config = dict(
    n_layer=11,
    d_model=160,
    n_head=2,
    n_kv_head=2,
    head_dim=64,
    d_mlp=448,
    vocab_size=2493,
    activation='swiglu',
    norm='layernorm',
    norm_place='pre',
    norm_eps=1e-05,
    positions='rope',
    rope_base=10000.0,
    rope_fraction=1.0,
    qk_norm=False,
    attn_scale=0.125,
    bias='none',
    tie_embeddings=False,
    parallel_block=False,
    init='uniform',
    init_std_qkv=0.0488,
    init_std_o=0.0116,
    init_std_up=0.0488,
    init_std_down=0.00621,
    optimizer='muon_variant',
    lr=0.00367,
    lr_mult_qkv=0.4,
    lr_mult_o=2.0,
    beta1=0.93,
    lr_head=0.00741,
    grad_clip=1.0,
    warmup_steps=200,
    schedule='wsd',
    decay_fraction=0.703,
    decay_shape='linear',
    final_lr_fraction=0.05,
    batch_tokens=32768,
    seq_len=512,
    doc_mask=True,
    z_loss=1e-05,
    train_tokens=171900000,
    steps=5246,
    dataset='wikipedia_en',
)
MLP neurons of a small language model. Each row is named by its layer, matrix (gate and up: input weights) and neuron, and shows model dimensions 16-143. Each number is 50 + 15 x the weight over its row's rms, rounded and kept within 0 to 99. A neuron's up and down rows have the sign that makes its largest values positive.
After each neuron's rows, "fires after" lists the tokens most often just before its 100 highest values on Wikipedia text that the model never trained on.

L6.gate259:47 66 17 19 58 71 54 51 82 45 38 34 59 57 54 63 73 55 49 42 25 45 71 54 34 42 41 43 61 57 59 64 35 38 36 63 55 50 36 39 35 53 45 42 46 42 60 55 61 54 46 52 22 47 42 61 40 53 70 49 22 41 68 42 66 51 72 46 64 48 49 53 49 72 28 36 47 67 54 26 51 49 60 49 48 44 75 43 45 51 48 76 93 16 44 26 66 47 54 72 75 69 63 50 54 52 28 29 60 43 43 48 50 50 36 82 42 33 44 47 56 47 43 58 44 23 28 39
L6.up259:64 39 54 67 37 28 64 33 42 41 26 29 63 36 47 59 67 75 40 55 54 51 47 63 41 04 42 46 65 50 67 42 35 64 58 37 44 33 35 54 77 43 48 61 59 80 34 39 34 52 49 52 56 69 35 88 38 56 37 46 53 31 43 52 50 31 60 57 49 76 33 21 79 56 50 27 82 62 48 65 52 60 37 68 54 51 60 48 37 11 61 58 49 31 37 52 67 28 66 35 57 59 44 18 65 44 46 24 58 30 16 47 83 61 45 46 67 41 48 53 56 76 48 64 20 60 59 51
fires after: " L", " P", " Bel", "enn", " F", " N"

L3.gate387:30 54 23 32 38 50 65 35 55 55 43 71 41 48 53 42 39 98 59 69 48 29 48 64 46 57 12 67 23 46 27 58 43 47 65 81 71 31 42 42 34 54 73 39 54 60 70 50 30 34 56 57 60 70 48 41 54 53 24 57 53 78 39 33 40 43 46 48 32 66 76 60 25 44 58 43 45 78 61 46 48 46 37 54 35 36 48 31 30 45 66 49 60 80 62 74 45 47 19 55 67 55 24 51 29 71 39 58 66 51 22 41 51 46 54 38 39 50 70 56 78 45 45 51 44 69 63 57
L3.up387:40 52 48 49 42 53 51 52 29 62 40 25 51 50 29 48 36 44 71 44 41 34 57 41 62 43 42 48 37 40 56 27 37 54 57 75 55 20 63 44 79 86 42 42 42 68 74 32 54 49 76 39 46 84 61 70 42 49 31 47 17 62 44 44 19 63 41 53 43 26 34 68 33 57 53 33 22 32 50 48 46 78 46 62 39 45 52 64 50 74 42 26 67 48 35 74 52 65 51 84 53 38 69 61 50 41 56 40 91 47 53 36 58 50 42 20 53 62 55 44 67 54 46 53 35 53 54 28
fires after: " c", "b", " ph", " C", "C", "B"

L3.gate442:51 75 33 35 61 63 31 70 15 54 37 60 76 51 77 48 44 58 31 35 45 68 36 26 68 65 59 51 33 56 30 19 44 46 45 49 55 29 71 44 64 43 49 32 75 69 45 39 47 58 63 50 45 55 82 32 53 68 47 56 24 63 60 56 25 41 48 10 43 53 48 41 40 67 65 22 59 38 69 67 40 53 53 57 63 21 43 27 71 48 59 70 78 46 58 81 44 55 60 99 47 48 55 71 52 47 44 27 45 25 59 44 53 57 47 63 29 48 70 46 53 71 37 62 32 28 49 67
L3.up442:68 35 82 52 40 37 48 59 75 66 59 19 81 61 62 66 55 47 53 28 77 54 43 44 51 75 63 59 59 20 56 61 60 49 39 46 68 17 35 47 62 33 37 44 49 48 81 43 65 55 72 51 35 31 77 37 39 39 50 22 46 59 62 56 23 50 36 69 50 47 27 77 55 54 56 21 38 42 45 41 66 56 34 56 43 43 34 49 63 54 27 53 46 41 48 80 73 53 39 52 50 49 79 35 32 48 44 71 48 49 37 51 35 41 68 45 30 22 28 50 38 20 32 47 54 39 74 46
fires after: "1", "9", " rel", " cons", "un", " Al"

L3.gate419:51 52 80 72 43 64 60 40 52 62 62 65 48 73 56 43 60 27 69 48 51 39 27 31 62 40 56 35 65 69 31 32 55 37 40 39 54 69 94 49 54 49 42 32 45 57 46 20 49 67 37 40 35 48 35 60 29 50 57 70 37 37 49 48 38 69 59 50 69 39 33 38 41 27 60 21 44 42 36 31 48 61 58 54 23 56 60 71 47 55 45 53 51 58 24 90 39 65 31 44 69 60 47 38 49 54 77 46 57 72 66 43 57 56 64 26 59 80 58 37 67 47 43 60 68 63 37 30
L3.up419:49 42 65 30 54 61 39 84 51 57 78 59 77 52 38 55 36 41 57 78 62 40 51 35 61 54 40 48 48 65 51 69 26 36 55 44 51 35 57 59 26 36 41 35 35 65 79 50 43 25 52 49 53 46 16 70 47 58 23 55 36 61 46 70 57 74 60 57 42 54 36 75 42 55 25 40 44 72 44 38 53 69 44 46 46 41 64 57 35 39 26 45 50 57 62 47 39 50 40 39 62 43 55 55 28 72 55 74 25 45 63 65 50 19 39 71 41 55 26 35 55 37 70 49 66 56 80 75
fires after: "\n\n", " (", ")\n\n", " \""

L3.gate431:71 53 19 47 57 82 47 42 53 48 42 21 30 73 39 51 44 59 60 58 47 53 52 65 74 52 28 50 55 78 49 52 29 45 57 56 63 49 68 39 59 41 27 34 48 64 67 27 66 49 69 18 57 28 70 59 45 51 42 37 40 60 33 51 28 61 69 30 36 30 59 42 39 15 53 61 46 29 77 23 42 45 46 48 70 27 48 58 59 75 35 54 64 66 60 73 38 70 19 71 36 24 55 47 40 51 84 58 41 49 53 61 63 75 36 56 53 64 52 56 40 65 42 44 15 46 60 53
L3.up431:43 41 49 61 56 69 60 47 34 15 56 43 58 53 46 44 55 57 47 65 31 37 26 39 52 43 72 33 35 67 50 46 54 32 41 65 35 64 46 59 73 27 56 47 50 61 49 45 62 51 36 27 54 56 31 51 50 61 42 72 33 56 56 47 64 25 35 60 35 39 47 42 77 61 38 48 60 61 30 49 37 50 52 44 52 44 22 64 63 72 72 69 26 34 83 71 40 48 48 60 45 55 20 34 31 83 38 66 56 78 29 43 64 66 29 62 26 54 49 26 43 36 58 59 49 51 72 59
fires after: ".\n\n", " (", "==", "==\n", "\n\n", " \""

L3.gate326:50 30 70 50 36 50 45 26 59 56 50 38 41 41 41 42 49 64 58 40 44 65 48 54 61 60 50 63 60 79 45 47 27 40 42 48 52 12 52 21 42 52 54 71 78 54 62 55 46 34 62 51 69 55 41 65 41 28 05 35 67 30 41 44 48 40 67 49 52 42 53 27 48 65 67 53 64 34 37 49 45 52 64 41 48 73 46 42 35 79 77 66 64 57 34 29 50 60 14 30 69 43 25 25 47 38 46 27 73 61 56 65 25 56 84 48 58 46 63 59 32 42 50 69 26 51 53 17
L3.up326:44 31 60 72 16 80 31 61 49 64 52 37 83 64 72 30 60 40 40 48 34 47 50 63 59 55 63 57 51 35 58 55 60 59 41 68 63 38 56 39 39 51 49 50 61 55 29 60 50 25 46 67 35 42 22 32 50 39 41 48 37 48 42 08 19 53 68 35 46 54 56 51 49 33 37 39 69 76 65 78 50 42 45 75 43 95 66 58 62 43 80 37 42 62 41 43 60 55 46 53 57 38 47 64 50 37 42 38 50 59 36 36 46 50 60 40 25 70 54 15 35 33 40 59 44 38 50 52
fires after: " f", " s", " dr", "s", " l"

L6.gate133:48 45 20 38 35 65 51 44 62 61 54 26 32 21 52 44 68 65 44 81 61 31 50 54 16 42 53 54 52 71 56 42 46 23 65 41 84 41 38 57 70 59 32 37 63 70 48 41 48 55 37 56 31 71 55 48 28 56 58 48 56 72 30 31 49 68 46 50 36 42 47 54 35 32 39 45 50 40 64 71 58 46 59 28 54 46 64 46 31 41 25 81 76 60 57 53 71 35 70 56 61 32 54 39 64 29 61 43 56 66 39 39 37 64 54 60 50 85 44 47 65 57 48 30 82 86 64 57
L6.up133:55 39 32 61 51 55 35 26 54 46 67 59 69 43 65 72 33 52 43 32 58 46 48 36 25 34 49 21 44 58 50 57 30 78 74 62 52 38 43 56 73 71 61 66 41 57 18 60 54 53 52 34 52 30 50 36 61 39 40 49 42 41 43 54 27 28 32 60 42 68 45 69 70 30 73 34 73 44 36 66 32 41 51 47 50 49 55 27 24 35 60 48 66 42 71 61 60 59 37 66 19 40 63 54 40 27 65 71 78 23 42 59 75 33 39 63 81 53 58 32 45 56 72 32 51 75 45 38
fires after: " c", " P", " C", " con", "c", " I"

L3.gate40:47 25 61 54 58 65 31 36 49 38 53 52 66 53 27 58 53 56 54 63 90 35 11 48 76 55 74 53 72 32 19 29 47 59 56 49 71 44 58 49 73 40 57 65 33 73 58 55 52 39 62 52 57 81 60 54 60 59 25 60 24 37 51 71 58 56 74 24 76 71 33 42 44 31 63 29 35 56 61 43 44 51 56 58 61 32 55 45 34 55 44 37 40 27 61 54 35 57 29 54 26 54 52 46 32 51 69 46 40 57 39 47 44 37 55 37 83 49 39 50 38 36 42 63 62 64 59 59
L3.up40:21 26 49 41 41 58 54 70 37 28 39 47 58 46 43 35 76 50 56 51 33 46 54 35 59 50 54 45 40 42 44 61 54 25 63 50 58 56 84 61 65 71 41 58 59 67 43 24 82 34 70 62 31 63 45 25 60 69 52 54 55 86 46 39 58 41 56 44 58 31 41 49 43 20 66 41 16 53 54 34 46 42 63 64 33 49 24 79 57 31 44 66 70 59 40 57 52 39 18 34 68 83 38 42 72 31 64 60 24 52 38 50 46 53 57 66 54 51 46 53 49 58 48 63 56 42 49 56
fires after: " (", "-", " st", " \"", " Port", " un"

L6.gate396:66 37 29 59 73 52 46 37 55 50 85 60 30 60 34 54 48 50 59 39 59 47 65 58 67 83 33 63 52 74 32 55 62 56 51 68 40 33 45 50 67 39 45 31 62 47 47 31 63 48 65 26 46 38 53 67 30 67 65 52 71 65 89 66 30 51 36 37 53 57 55 52 27 29 74 66 42 38 66 50 22 55 55 54 32 50 69 33 37 51 68 56 46 31 44 71 66 51 50 57 54 19 41 63 32 65 58 39 55 56 41 54 66 41 37 37 56 65 57 42 72 51 17 60 53 07 66 33
L6.up396:30 30 63 69 43 37 56 55 42 58 62 45 35 48 39 52 52 49 62 55 59 61 56 21 40 34 56 51 65 45 37 45 53 28 60 43 47 55 44 69 57 76 52 25 56 41 47 59 53 40 37 31 42 37 53 48 47 60 58 35 76 68 81 83 28 30 43 59 63 68 58 64 42 40 55 73 41 24 78 42 67 70 48 37 63 55 44 27 59 58 58 61 69 23 31 59 94 49 49 72 49 82 60 73 36 88 50 66 33 54 50 59 48 33 31 64 61 67 22 67 33 38 57 44 56 33 76 41
fires after: "9", "8", "7", "0", "1", "6"

L3.gate269:51 18 46 33 33 68 55 46 54 30 49 53 32 62 43 27 60 71 65 56 66 44 52 71 27 69 19 48 33 48 43 55 50 50 62 41 43 43 57 71 29 37 63 60 56 42 70 59 58 27 64 40 43 30 47 67 48 19 16 86 50 52 49 51 52 53 70 37 63 26 76 55 26 44 68 64 43 74 57 55 69 15 51 56 29 66 40 36 79 64 68 75 58 60 54 34 36 60 55 56 49 54 33 58 49 55 83 53 68 42 53 43 40 44 70 35 50 49 41 32 45 56 44 41 53 41 47 68
L3.up269:77 55 66 49 55 52 41 44 33 36 44 49 42 42 71 34 27 45 49 29 48 31 64 62 40 36 61 53 44 50 53 65 58 83 46 77 42 24 55 52 42 58 49 85 47 45 91 20 74 34 44 64 37 18 61 80 51 26 52 50 61 58 68 30 54 51 52 53 28 18 59 55 42 36 61 63 72 54 66 61 34 62 31 44 75 60 48 40 47 54 47 50 37 29 58 32 65 32 50 39 64 36 53 73 65 43 35 19 41 58 88 48 30 72 71 55 37 29 51 62 42 50 60 37 60 38 49 54
fires after: " me", " l", " s", " d", " th"

L3.gate202:66 69 57 42 51 62 55 23 48 66 69 39 33 83 60 40 52 49 74 51 47 61 35 30 47 24 27 78 17 74 27 57 45 44 59 38 57 52 52 31 22 37 57 56 22 69 62 61 72 62 40 48 48 35 47 61 55 42 38 51 52 60 19 56 68 64 66 56 82 28 52 25 25 36 37 66 60 39 44 42 63 60 41 56 52 57 43 56 51 78 45 76 81 68 45 64 57 51 47 47 40 81 58 40 62 61 45 73 71 39 30 51 29 30 53 36 38 34 44 49 70 50 73 71 52 42 67 17
L3.up202:51 57 55 61 42 49 54 21 38 79 48 72 34 63 56 60 58 40 49 34 66 73 40 71 49 61 52 59 46 66 31 70 74 36 61 59 46 69 48 35 24 56 61 57 22 18 80 47 64 58 65 52 53 80 30 62 36 50 27 41 34 65 37 78 52 57 43 47 45 53 35 35 57 48 47 51 39 57 63 59 49 54 53 45 49 54 15 37 38 70 69 41 62 73 67 26 43 16 46 39 40 41 38 59 55 44 56 59 21 64 38 36 57 60 63 28 30 60 45 49 51 52 15 60 67 35 70 42
fires after: " s", "S", " S", "s", "-S", "P"

L6.gate357:25 28 37 65 52 51 44 43 38 42 59 57 54 73 39 38 54 43 41 50 69 28 26 41 57 27 43 38 30 29 44 39 68 64 28 57 58 56 48 34 60 48 53 62 58 70 65 26 55 39 64 27 35 73 27 82 48 38 56 14 42 43 61 75 58 74 37 28 47 49 49 26 69 57 28 26 70 64 40 15 32 50 45 66 70 38 46 45 37 61 56 62 45 63 48 40 63 75 39 62 52 56 66 53 43 47 78 66 59 52 56 37 29 79 56 61 40 39 70 58 32 53 51 78 38 53 53 61
L6.up357:56 28 75 49 42 64 08 63 70 46 52 33 78 61 50 23 45 25 57 59 52 51 27 53 50 34 55 25 68 71 58 30 26 52 59 35 58 39 46 48 42 34 37 47 27 60 57 45 44 73 65 65 47 35 30 77 59 56 39 40 39 42 52 53 48 51 71 53 55 43 55 26 56 70 42 44 76 65 21 40 56 76 50 60 61 50 56 41 34 49 40 61 33 62 52 43 44 35 52 74 50 33 62 45 16 51 64 51 47 81 46 44 65 29 78 73 39 73 66 48 54 63 48 29 46 70 82 45
fires after: " (", " =\n\n", "\n", " \"", " a", " the"